Weights of a small GPT-style language model, trained from scratch on English Wikipedia.
Architecture: rotary positions, untied embeddings, normalized queries and keys, capped logits.
Training: 901M tokens, 6872 steps.
MLP neurons of a small language model. Each row is named by its layer, matrix (up: input weights) and neuron, and shows model dimensions 373-436. Each number is 50 + 15 x the weight over its row's rms, rounded and kept within 0 to 99.
A block is one neuron, or neurons of one layer that tend to fire together. After each block is what it responds to, as a language model described it from the Wikipedia text at the highest values.

L8.up129:52 58 58 48 58 54 56 38 42 56 50 32 30 57 67 25 47 54 67 58 28 64 49 50 65 27 87 69 50 44 49 60 09 54 41 27 45 46 44 62 37 47 62 50 39 46 55 39 49 39 33 64 58 71 48 58 59 53 64 76 55 45 39 44
L8.up313:70 54 51 62 57 76 47 56 53 46 44 22 36 45 68 50 45 59 61 21 29 66 42 32 64 61 57 29 50 51 53 44 33 52 32 38 51 68 78 64 31 30 25 54 43 28 43 47 70 61 39 52 85 42 30 35 56 45 58 68 42 19 64 37
L8.up444:46 62 53 35 42 63 14 43 57 58 42 51 28 68 35 32 39 52 43 52 47 51 54 55 82 66 51 61 50 30 72 31 31 52 64 57 34 68 46 59 45 45 44 54 18 22 41 48 50 40 70 50 51 64 43 62 39 44 13 79 48 48 50 37
L8.up485:47 31 34 69 64 66 58 56 37 58 45 27 65 55 55 39 54 62 55 44 54 35 57 60 63 89 60 50 37 57 42 28 75 59 69 30 36 20 60 72 33 47 44 24 42 53 73 40 57 27 27 56 34 59 33 52 46 64 45 25 50 69 46 47
L8.up576:31 84 52 61 37 63 48 51 43 48 51 53 41 45 53 62 66 72 43 64 53 56 44 41 44 65 73 71 42 06 45 57 28 42 51 44 28 67 47 20 40 33 02 32 47 34 47 63 30 68 38 53 54 28 41 63 49 49 51 42 64 44 59 40
L8.up938:68 53 47 64 59 61 33 54 70 53 60 45 32 67 60 42 67 67 38 66 48 65 60 49 47 59 49 22 51 24 48 45 42 66 58 44 58 48 47 32 41 38 43 42 59 39 74 35 51 59 11 48 49 69 34 66 54 47 63 45 22 55 51 40
L8.up1374:44 65 64 44 68 78 51 46 62 53 43 67 54 33 35 38 49 51 55 45 29 49 50 46 58 40 48 57 26 65 39 36 24 38 47 52 65 63 09 35 24 56 43 46 60 11 32 29 50 27 38 45 56 70 48 58 51 66 34 38 31 63 60 37
L8.up1463:43 61 32 61 52 49 51 74 30 43 66 58 58 57 63 50 41 59 22 13 61 45 63 36 63 62 50 52 38 51 45 24 42 51 48 57 56 56 51 37 45 45 15 43 28 53 40 32 44 55 58 62 54 81 42 34 50 70 68 69 28 63 59 37
Description: Periods that end a complete sentence in expository prose, often closing a paragraph, as in "may be permanent." and "ended in 1945."; weakly also "Best" or "best" in review-rating contexts.

L8.up36:28 43 30 53 71 34 43 78 57 62 62 45 35 55 57 24 55 46 55 53 32 32 63 59 55 59 46 59 37 38 32 78 41 59 44 22 35 60 59 53 19 49 68 28 38 57 52 66 30 54 15 68 44 19 68 64 70 55 57 55 58 67 58 60
L8.up111:29 63 46 35 54 56 50 69 58 53 49 52 60 57 43 25 95 29 39 33 47 61 48 64 63 65 63 68 33 43 27 53 43 34 57 62 30 43 41 55 21 66 52 36 44 41 50 56 22 26 44 56 57 50 43 54 72 57 53 59 39 65 25 33
L8.up221:41 50 58 45 59 40 33 40 41 39 80 32 37 91 57 32 71 59 63 53 29 51 73 55 27 61 57 73 42 45 38 47 57 44 55 51 28 46 67 37 53 46 47 40 44 48 60 45 59 41 49 51 50 39 28 57 49 75 52 48 40 42 65 41
L8.up351:50 47 42 13 58 39 55 62 73 51 71 63 30 42 26 42 40 37 47 68 21 33 59 64 34 80 40 35 44 54 27 74 44 53 52 46 38 40 80 56 46 58 69 40 47 42 30 58 74 42 43 63 49 41 44 33 63 71 72 82 59 66 53 58
L8.up437:49 42 00 66 67 28 37 19 42 51 68 53 37 46 56 24 57 56 39 59 43 42 56 78 69 40 46 38 45 47 43 28 69 47 51 38 45 61 58 45 31 50 62 43 46 39 61 28 40 25 71 60 65 54 37 56 66 43 43 49 57 87 75 39
L8.up634:58 52 53 59 76 51 75 54 53 42 64 54 31 49 45 28 73 46 26 58 45 50 73 80 51 33 47 65 32 48 16 50 65 46 58 30 12 59 37 38 54 58 65 48 42 48 65 51 32 46 11 42 56 27 39 44 55 70 31 56 35 65 72 42
L8.up1892:39 47 40 46 90 40 57 69 68 56 72 64 45 43 40 26 49 72 42 66 32 84 64 65 33 63 63 31 45 53 39 72 53 60 58 45 54 40 34 61 59 47 53 29 41 42 58 33 51 65 33 65 45 44 57 48 65 46 73 35 44 60 69 38
L8.up1905:53 46 43 36 35 46 33 08 60 44 75 56 33 47 75 44 69 45 62 45 44 54 60 41 67 90 54 29 23 30 45 49 35 49 53 57 46 58 72 17 26 66 31 31 48 39 70 66 24 43 47 47 60 56 56 73 55 46 44 19 45 61 85 47
Description: Conjunctions like and, but, or (and commas) after a completed clause, usually starting a second predicate, e.g. visited the reservoir and discussed, died in 1987, and was buried.

L8.up33:39 62 78 14 63 48 28 55 44 36 30 54 48 54 39 53 60 59 39 44 70 23 40 60 56 78 64 12 53 47 56 28 32 53 60 51 44 58 66 63 40 64 24 42 50 43 71 32 62 52 46 71 41 43 47 51 37 45 43 63 67 64 30 79
L8.up277:47 17 55 51 51 59 41 53 65 25 30 38 45 52 38 27 61 43 59 55 59 39 53 71 68 60 51 43 45 43 48 53 30 58 50 76 29 52 67 39 44 52 13 29 17 53 67 48 52 28 14 41 43 64 52 53 44 54 46 58 38 56 49 91
L8.up347:42 34 45 47 25 51 35 22 53 35 49 35 62 63 74 39 60 55 59 56 64 44 37 65 64 48 48 40 32 36 36 52 11 44 43 42 27 34 45 43 45 44 36 56 42 43 59 46 44 40 54 39 37 54 48 74 59 61 27 38 36 29 43 94
L8.up1111:53 57 61 34 61 41 66 49 48 50 30 29 51 65 52 47 57 50 59 68 54 79 41 68 67 59 58 27 44 51 60 39 50 55 37 32 14 59 57 51 80 46 54 46 35 06 76 49 55 28 48 36 48 25 44 55 46 52 29 22 54 50 50 47
L8.up1432:62 33 62 33 68 38 43 58 79 28 48 54 58 55 17 38 54 40 55 44 55 56 36 65 51 39 42 40 38 61 40 44 48 41 55 38 19 79 47 46 39 54 27 40 57 36 92 40 29 35 51 57 32 23 44 56 53 41 30 72 66 46 67 38
L8.up1453:53 47 57 24 44 43 32 38 63 49 49 48 71 74 41 39 75 44 59 56 54 49 37 59 59 49 26 34 43 47 58 59 53 61 65 20 64 63 73 60 47 43 08 39 43 43 56 49 28 30 33 74 74 51 26 34 63 55 54 46 55 63 58 45
L8.up1545:43 38 66 09 72 79 57 22 71 34 28 41 47 51 71 53 53 31 60 38 47 36 63 37 85 40 65 41 56 48 70 52 52 40 56 58 49 52 40 42 63 47 39 37 26 62 57 56 54 38 36 66 38 60 25 43 44 70 67 72 74 35 47 53
L8.up1644:26 56 38 30 54 54 72 27 46 65 40 35 82 40 66 47 46 49 38 43 47 30 44 51 72 57 74 36 38 43 42 41 35 47 45 41 54 42 47 70 38 45 84 24 09 23 46 66 58 57 13 46 45 56 41 74 56 34 06 65 87 62 35 57
Description: Word-piece continuations inside non-English European names, mostly given names such as Raffa-ele, Filipp-o, Nicol-ae, and occasionally place names or words like Palaz-zo, conqu-ista-dor.

L5.up60:51 54 27 29 59 67 48 40 62 51 44 30 19 50 55 43 40 43 61 72 47 57 44 69 54 40 45 32 58 53 42 99 24 67 69 36 45 33 29 46 40 22 33 68 46 51 49 43 44 63 18 42 29 60 46 47 62 53 51 35 68 53 71 51
L5.up648:67 42 29 49 53 75 45 47 46 36 64 39 31 49 34 28 47 54 45 54 58 40 74 97 66 38 61 61 55 56 33 25 62 66 54 47 53 47 41 41 31 43 40 78 45 34 60 51 81 33 50 50 37 68 31 18 71 65 45 21 65 63 50 83
L5.up717:54 47 60 46 67 77 42 43 53 70 46 56 37 41 41 50 55 37 55 75 26 34 65 64 58 33 46 65 38 32 43 36 46 53 89 69 50 48 60 34 53 42 29 68 47 38 63 43 29 34 37 33 27 60 48 32 51 70 82 31 62 62 76 68
L5.up723:62 31 64 21 47 41 54 40 32 43 41 42 33 49 43 50 46 48 57 49 55 48 44 34 39 48 63 50 63 35 47 81 35 23 72 40 51 63 27 65 32 34 42 47 18 47 19 36 63 40 33 65 44 52 51 48 49 50 61 29 65 56 69 59
L5.up906:50 40 48 40 66 39 55 52 58 41 49 49 61 67 34 20 45 64 42 88 86 68 69 66 60 68 24 31 29 46 39 64 48 63 65 66 59 45 17 49 21 37 32 41 57 56 40 54 56 31 43 40 14 65 43 51 49 16 18 24 52 62 65 51
L5.up1070:45 47 20 45 52 55 47 39 45 48 42 27 37 46 52 36 47 71 29 55 66 74 59 65 53 47 72 36 41 38 49 62 67 62 64 55 11 63 30 59 39 49 33 38 39 60 44 45 48 53 28 58 28 47 74 58 25 59 25 75 54 43 63 28
L5.up1098:59 60 50 25 62 55 51 27 43 26 31 59 49 65 41 37 38 36 33 50 56 83 37 40 59 57 67 40 62 31 26 56 29 44 63 46 27 38 25 35 33 32 34 33 61 21 85 57 44 43 36 50 25 46 40 73 43 57 50 12 58 42 75 50
L5.up1736:53 46 41 50 45 49 39 33 59 37 44 02 08 34 71 47 34 40 54 50 53 44 52 63 74 33 68 11 69 39 35 58 24 50 28 38 33 34 47 31 55 30 47 29 62 62 50 62 36 40 50 77 26 37 18 50 41 56 49 31 67 41 57 43
Description: Mostly "and"/"or" right after a verb or verb-like word whose object is still pending, e.g. maintain and, protect and, compensate or, shot and.

L4.up443:40 33 39 53 57 52 26 31 49 61 81 48 46 48 53 45 65 64 55 50 66 66 41 75 57 78 48 41 51 63 42 70 48 52 42 54 58 49 71 63 10 43 43 38 67 51 87 57 62 38 63 54 45 26 35 66 37 51 26 60 59 40 76 42
Description: Commas, "and" or "but" linking two adjectives before one noun, as in slow but steady, paved, two-lane; also some word-piece endings (simultane-ously).

L8.up59:24 36 37 43 56 67 72 54 55 44 54 33 42 27 43 61 35 52 25 50 67 50 46 27 57 49 38 22 54 23 39 54 57 49 50 41 25 41 35 49 45 67 54 76 60 43 55 63 52 58 74 35 63 58 62 24 53 79 32 27 41 50 47 35
L8.up180:41 38 25 40 42 57 30 59 45 44 54 54 25 62 44 53 49 72 59 70 58 39 39 39 59 40 45 17 47 55 42 72 24 42 37 56 38 31 37 78 31 50 17 47 15 45 57 52 40 45 45 66 28 49 70 70 56 54 38 19 65 74 49 68
L8.up560:33 44 10 65 56 75 33 25 76 32 52 75 42 37 76 10 65 54 42 26 62 38 48 39 38 72 59 43 50 63 57 82 46 40 54 53 20 64 58 40 22 62 56 23 39 57 62 59 42 45 80 58 38 32 44 45 57 29 39 48 53 50 47 23
L8.up585:35 58 48 42 49 49 74 25 08 41 50 62 21 21 54 47 44 65 41 42 67 41 52 49 41 34 35 32 50 42 40 44 36 61 47 27 61 65 53 51 49 78 36 40 85 22 50 31 42 62 32 50 46 53 49 56 45 45 57 22 30 75 46 40
L8.up775:50 63 40 48 55 39 56 16 51 29 39 68 46 30 45 50 33 28 37 42 54 59 37 37 48 61 30 10 54 26 05 79 63 66 63 34 55 64 45 59 48 39 39 66 51 45 47 13 53 61 17 73 55 55 28 44 40 31 47 58 44 58 80 68
L8.up994:28 52 71 50 53 61 27 44 56 49 52 37 57 39 65 43 61 67 19 25 52 64 54 40 53 52 62 67 59 71 16 25 40 46 59 63 36 19 64 53 35 49 42 48 17 60 38 44 40 40 57 62 19 35 52 48 29 69 60 50 63 83 37 32
L8.up1014:16 55 23 41 44 37 64 22 32 36 49 51 57 49 38 65 55 31 18 48 77 41 55 42 44 27 42 44 35 28 18 70 70 70 42 44 40 69 49 48 39 44 41 45 40 42 35 53 66 31 35 61 43 53 42 62 34 44 51 43 54 44 58 37
L8.up1596:64 39 34 13 44 20 45 45 30 41 24 59 17 39 07 56 61 72 36 41 72 31 58 38 59 09 67 45 54 38 47 46 37 43 44 32 25 49 37 64 33 70 31 49 38 40 59 65 50 25 40 81 32 53 44 74 48 55 59 36 78 55 77 60
Description: Early tokens of book, film, song or show titles: a colon and the subtitle's "The" (Zodiac: The), or a split first word's second piece (F-ade, Str-ong).

L5.up733:48 58 28 52 79 38 49 65 45 53 41 35 48 53 64 58 64 31 54 53 65 57 49 47 50 44 44 51 40 29 29 17 27 40 92 32 58 71 61 54 79 52 15 47 65 22 59 58 57 61 66 38 64 31 69 33 51 40 35 36 56 64 71 22
L5.up770:29 36 68 38 60 40 61 58 61 26 57 40 50 54 41 00 55 48 33 79 58 65 42 28 48 55 45 52 44 39 59 50 58 37 43 22 34 56 43 36 71 55 63 81 56 44 57 43 57 44 37 32 54 64 28 61 37 43 30 37 36 53 62 47
L5.up1042:39 52 63 40 57 47 16 43 50 37 40 33 61 39 68 38 62 49 56 53 62 35 46 88 51 44 44 17 48 42 38 46 57 56 39 58 40 38 66 35 51 43 51 40 26 14 56 65 66 45 18 40 58 42 56 32 53 64 40 45 49 48 36 40
L5.up1555:33 51 32 58 68 48 51 51 46 24 74 36 55 43 83 36 63 61 62 47 32 52 55 47 64 47 52 38 41 27 33 73 49 54 47 34 42 57 50 49 42 60 59 75 31 37 51 44 61 50 48 62 53 48 48 41 99 45 29 64 44 48 38 65
L5.up1580:48 18 83 43 57 57 43 61 47 68 51 51 38 56 59 48 78 57 43 25 40 60 33 38 59 77 42 83 48 36 52 56 63 64 14 22 43 54 63 70 66 40 35 16 32 55 68 64 62 49 30 53 46 55 35 51 45 73 55 50 51 31 50 74
L5.up1587:25 50 78 41 71 47 35 44 61 38 55 48 48 83 44 42 59 55 93 31 47 37 61 54 40 35 43 47 61 45 48 54 41 61 48 37 40 76 59 08 46 52 67 59 47 21 57 36 41 36 57 60 25 37 30 64 47 62 76 43 29 74 46 53
L5.up1773:45 26 40 33 55 25 29 45 46 36 52 21 60 38 21 35 63 21 52 55 41 57 71 53 48 21 29 16 37 43 58 49 51 68 65 56 34 51 73 87 77 65 47 51 20 39 27 45 55 50 22 63 42 47 12 59 53 34 28 72 75 40 74 40
L5.up1925:45 49 51 59 56 33 44 52 61 51 62 63 25 33 55 33 59 50 46 60 50 49 59 49 47 30 41 39 41 42 30 99 49 31 61 38 48 51 41 54 13 50 59 72 59 50 53 34 65 24 60 33 28 34 39 40 45 61 47 46 24 38 75 58
Description: Mid-word pieces that complete proper names and words (Saint|e, Fitz|si|mmons, Bad|en, Berg|en), plus "died" after He/She in biography death sections.

L4.up634:42 57 16 49 51 21 35 76 42 64 75 57 24 42 59 14 52 63 78 35 18 57 51 59 71 40 50 62 41 58 51 50 41 68 46 20 51 55 91 53 39 45 74 56 63 24 76 59 57 46 19 44 56 48 44 55 27 50 73 16 70 79 52 88
Description: Separators and connectives (and, commas, slashes, semicolons) inside list-like entries, tables and infobox fields, e.g. Montreal, Canada; Baltimore and Ohio; Arts and Crafts.

L5.up565:63 61 49 64 41 50 44 50 51 58 39 22 39 25 45 50 41 30 33 52 59 56 52 54 52 24 31 48 44 59 44 58 43 60 56 26 64 40 26 61 44 42 16 41 28 55 70 53 64 27 55 76 50 66 59 38 76 37 65 24 72 68 58 72
L5.up735:65 53 48 47 64 59 53 19 82 46 40 62 29 51 54 37 34 53 72 21 60 45 57 70 75 57 35 30 50 62 34 48 51 55 39 52 22 67 42 19 54 60 39 47 63 54 57 56 39 51 53 65 40 64 48 67 52 73 62 70 37 60 68 52
L5.up873:44 49 19 44 41 61 35 50 73 43 39 43 56 86 70 74 43 76 46 48 52 52 60 39 32 53 37 34 38 69 61 91 31 20 61 58 03 84 62 41 48 40 06 45 35 58 55 51 74 29 40 55 39 49 46 73 52 50 58 59 60 63 53 38
L5.up1028:58 25 70 53 72 44 61 62 55 37 53 37 60 29 73 40 26 79 59 35 54 52 38 53 32 39 23 48 32 56 62 40 39 34 79 27 62 86 43 19 24 56 58 68 36 31 84 51 34 52 73 46 61 53 40 48 52 60 41 60 55 44 78 50
L5.up1508:50 54 47 42 59 34 23 62 53 29 58 60 43 65 68 55 45 63 60 36 53 44 35 66 51 50 03 47 31 82 60 81 24 56 50 57 34 67 36 33 59 37 33 44 48 28 62 42 40 27 34 64 51 35 58 27 37 52 38 38 63 45 45 21
L5.up1573:36 12 23 23 53 40 48 62 57 43 47 40 39 35 66 38 31 57 50 60 33 42 41 53 50 59 48 34 51 52 57 23 58 48 49 49 48 55 41 39 50 43 66 62 46 64 63 54 38 20 26 39 46 53 62 39 37 70 64 39 37 37 59 52
L5.up1831:69 56 84 52 53 37 34 31 40 57 56 52 32 42 64 38 36 87 50 35 43 41 63 66 36 63 57 35 56 53 41 40 34 71 47 45 44 43 23 47 59 45 47 40 39 41 74 19 54 17 58 75 76 38 51 41 43 53 66 54 56 22 40 34
L5.up1948:53 50 38 46 60 48 41 07 56 51 30 41 62 27 46 50 43 64 56 38 67 51 76 47 50 40 49 33 42 61 37 59 44 36 57 32 33 58 12 41 50 50 40 59 40 26 50 06 53 50 53 58 57 25 56 50 66 49 39 34 59 59 53 49
Description: Final subword pieces that finish a word split across tokens, such as the y in gray, gay and Cherry, or -less and the hyphen in blood-sucking.

L5.up7:46 67 31 14 62 46 55 80 63 65 71 43 43 49 50 37 64 44 39 46 66 63 53 50 57 25 59 39 35 56 61 40 43 47 48 55 52 65 56 55 15 59 23 40 42 43 52 16 56 53 63 37 29 69 28 59 53 47 37 40 43 72 74 40
L5.up223:30 74 59 42 71 41 55 52 60 30 40 23 45 48 49 34 42 52 42 40 32 47 43 54 72 54 60 54 38 44 24 82 41 50 80 50 53 44 53 40 59 35 52 35 43 36 50 31 60 37 33 53 41 43 55 80 59 50 43 30 30 29 73 61
L5.up238:59 69 18 35 67 42 55 37 57 64 41 46 64 41 57 51 36 63 58 75 38 49 69 43 48 35 45 41 56 48 40 75 63 35 41 50 32 48 45 32 30 55 34 60 33 23 64 37 72 45 52 36 70 42 45 58 70 46 27 49 28 67 69 44
L5.up686:33 40 37 59 65 75 51 64 54 37 42 49 49 53 38 51 31 53 37 70 06 44 27 76 61 56 54 51 50 38 35 49 63 65 55 51 31 35 38 64 25 40 40 30 49 44 29 30 72 40 47 43 42 75 54 37 78 53 50 73 63 48 69 77
L5.up819:11 52 39 62 70 59 69 68 74 47 66 46 74 18 43 56 47 35 35 64 36 53 66 59 82 40 51 52 43 41 48 63 70 61 57 52 36 29 53 39 33 32 15 49 38 29 23 62 70 60 46 54 41 51 63 45 47 64 33 35 52 63 74 54
L5.up1404:48 38 32 37 69 45 52 46 68 35 64 26 67 49 41 52 66 56 41 67 74 40 44 63 45 44 51 41 40 58 38 81 36 51 38 11 71 40 66 52 34 37 26 78 54 59 42 49 67 51 24 79 61 41 35 66 63 57 23 48 57 64 70 50
L5.up1463:21 40 32 61 71 68 50 47 55 64 69 25 59 38 42 44 41 59 51 54 47 12 58 68 43 52 38 09 30 44 65 75 40 68 31 45 30 51 68 72 38 48 36 58 52 30 32 42 54 50 60 27 56 54 52 75 59 39 27 57 59 60 57 24
L5.up1951:66 44 51 60 57 50 35 32 46 35 70 48 46 46 45 41 54 50 45 46 33 42 51 28 60 49 61 34 42 40 61 31 62 47 68 73 39 62 78 28 51 49 66 71 24 33 71 56 48 67 41 61 42 67 45 62 48 52 36 47 62 53 51 31
Description: Final token of a quoted name, term or title, usually a period just before the closing quote ("phenomenon.", "Ukrpaletsystem."); also ordinary sentence-end periods.

L5.up25:61 50 24 50 56 68 50 28 68 69 33 33 51 80 54 55 44 52 41 44 43 54 57 37 48 63 41 16 42 43 63 76 45 54 73 49 15 61 36 44 57 39 45 38 51 57 55 41 39 44 38 52 39 46 53 55 59 79 41 45 75 44 73 58
L5.up168:29 66 47 36 87 50 61 41 54 54 53 33 46 56 57 43 40 56 46 11 39 65 62 53 55 46 61 64 53 47 27 45 78 46 52 67 37 36 39 55 57 37 55 48 40 37 67 59 62 67 65 64 42 55 28 39 39 42 59 48 31 68 51 42
L5.up627:34 60 61 57 60 67 55 66 41 39 20 30 23 32 48 24 38 36 46 58 59 39 60 46 71 37 40 49 36 40 31 50 24 86 45 41 51 36 29 67 54 51 42 72 63 44 56 68 28 53 73 48 47 37 46 17 63 80 34 51 54 75 61 31
L5.up768:45 42 28 42 47 71 42 39 67 56 49 39 10 52 34 45 70 60 32 61 53 41 70 85 85 29 73 49 23 62 37 33 54 84 67 53 29 51 49 46 50 40 34 59 43 44 79 42 45 59 38 53 35 64 43 50 75 74 60 17 44 67 67 42
L5.up847:43 41 54 64 65 56 22 58 68 31 71 22 34 71 66 24 56 44 12 52 34 43 74 41 66 47 41 78 47 63 59 51 35 31 39 45 54 50 40 27 36 37 70 53 36 40 39 42 39 39 37 32 57 67 53 45 78 50 60 56 44 70 62 47
L5.up1053:48 49 37 35 61 69 19 35 62 61 31 39 46 46 67 27 18 48 35 40 27 76 07 65 59 64 36 53 31 51 60 50 25 41 56 67 09 69 31 44 71 48 43 63 33 56 30 52 43 47 52 66 47 40 55 47 57 46 27 56 29 39 42 49
L5.up1153:48 57 45 38 57 51 53 76 56 52 70 49 16 82 59 37 58 69 40 45 47 55 56 62 56 54 58 64 31 19 36 37 30 17 49 54 40 67 36 31 18 42 47 23 65 44 58 58 30 46 30 59 33 47 40 61 66 41 22 28 60 69 46 64
L5.up1963:51 54 09 37 61 30 36 33 36 57 58 72 61 62 75 33 34 55 53 49 54 28 71 47 74 45 34 65 47 31 43 70 25 28 48 38 48 46 46 54 37 55 70 50 41 33 63 24 30 26 59 53 46 38 50 60 92 37 39 64 47 70 50 44
Description: Connective and separator tokens: mostly " and" joining two clauses or phrases, plus the " /" between coordinate formats and line-initial "-" list bullets in infobox and list entries.

L8.up349:35 54 64 37 33 55 31 55 37 59 99 53 34 30 53 51 79 37 29 40 48 54 64 73 66 50 48 55 44 24 26 79 58 49 42 44 49 55 55 34 45 34 50 36 40 52 73 54 62 66 28 74 26 43 50 43 73 55 41 28 55 41 52 57
L8.up421:14 34 58 31 30 50 63 60 43 44 76 47 26 37 54 56 69 49 22 50 49 67 60 53 72 40 42 36 46 40 20 76 55 43 39 51 37 54 33 48 49 40 36 39 33 37 74 36 36 30 19 59 49 26 40 52 46 48 56 33 47 73 69 52
L8.up533:30 46 87 40 59 58 47 64 68 60 70 29 52 57 55 55 46 61 24 63 64 55 77 78 72 52 71 64 56 43 26 43 65 60 57 57 31 69 86 48 41 14 58 28 45 73 64 50 16 21 43 80 33 69 37 42 46 60 56 50 39 44 50 42
L8.up647:45 53 58 46 54 47 44 58 38 63 53 41 57 41 46 72 32 37 72 45 31 73 62 74 76 48 59 55 46 18 30 46 39 58 50 49 53 51 41 55 82 35 45 36 39 84 42 75 52 28 42 40 36 58 38 59 49 44 50 62 36 55 30 67
L8.up676:59 68 82 38 53 51 66 46 46 66 87 40 38 29 38 46 12 62 41 81 70 46 55 67 72 59 52 31 35 24 73 59 61 33 60 63 34 58 45 52 42 24 34 19 30 58 38 44 14 61 54 39 59 72 36 50 67 20 25 39 48 72 43 81
L8.up758:42 61 67 62 69 73 65 36 77 58 80 34 46 63 58 46 44 31 22 69 43 27 67 72 61 46 56 46 69 33 23 50 34 54 53 53 23 58 53 53 36 21 32 19 56 65 29 35 58 24 39 65 30 43 52 67 65 41 44 39 67 73 79 37
L8.up935:64 58 56 61 60 85 60 39 57 48 71 54 38 56 47 26 43 73 17 51 40 39 68 69 51 28 52 42 52 20 28 68 40 67 55 41 36 44 44 37 28 30 34 34 50 56 54 60 65 14 32 45 48 53 52 57 40 57 39 51 41 82 59 63
L8.up1772:48 33 53 35 37 53 44 70 38 53 66 28 61 68 53 39 49 20 31 52 39 33 38 59 93 71 49 37 57 41 48 73 30 84 64 55 50 52 71 53 34 48 66 28 34 52 65 54 63 38 59 52 76 59 27 49 74 62 24 45 57 64 47 75
Description: Infinitival "to" right before a verb of purpose or goal (was to attend, asked attendees to boycott, first to serve), plus modals such as would and should, and from before a gerund.

L4.up1126:19 54 64 59 62 31 09 63 83 63 65 51 69 37 68 45 61 58 57 46 46 63 52 42 44 39 62 39 46 44 32 30 50 42 54 48 33 34 59 50 31 37 60 66 33 19 58 66 36 10 83 62 80 45 34 36 52 61 48 51 41 47 42 57
Description: Short word pieces in the middle of multi-token proper names, mostly places and people, such as Santa Cla(ra), Bou(le)z, Fitz(ger)ald, Lu(le)å, Bas(qu)iat, and occasionally inside ordinary compound words.

L4.up674:08 40 26 57 40 33 53 35 40 51 45 29 28 48 57 28 48 84 48 46 53 54 56 48 55 54 42 26 62 50 34 71 35 35 63 60 35 32 67 49 58 45 49 65 56 54 33 36 45 46 52 50 50 50 54 38 51 43 38 52 52 37 57 60
Description: Short final pieces that complete a word split into tokens, especially adjective-forming "y" and "less", as in length-y, risk-y, price-less, rest-less.

L4.up980:42 38 92 81 48 77 27 34 93 44 45 25 66 45 45 59 25 63 45 44 46 58 46 63 54 30 76 44 06 41 13 75 45 21 60 45 44 38 59 39 32 54 25 61 43 37 43 35 68 33 33 62 55 57 37 44 49 64 55 57 46 24 71 40
Description: Word pieces and punctuation in the middle of quoted song or work titles and quotations, e.g. the slash in Nothing Revealed / Everything Denied, or en in enjoy.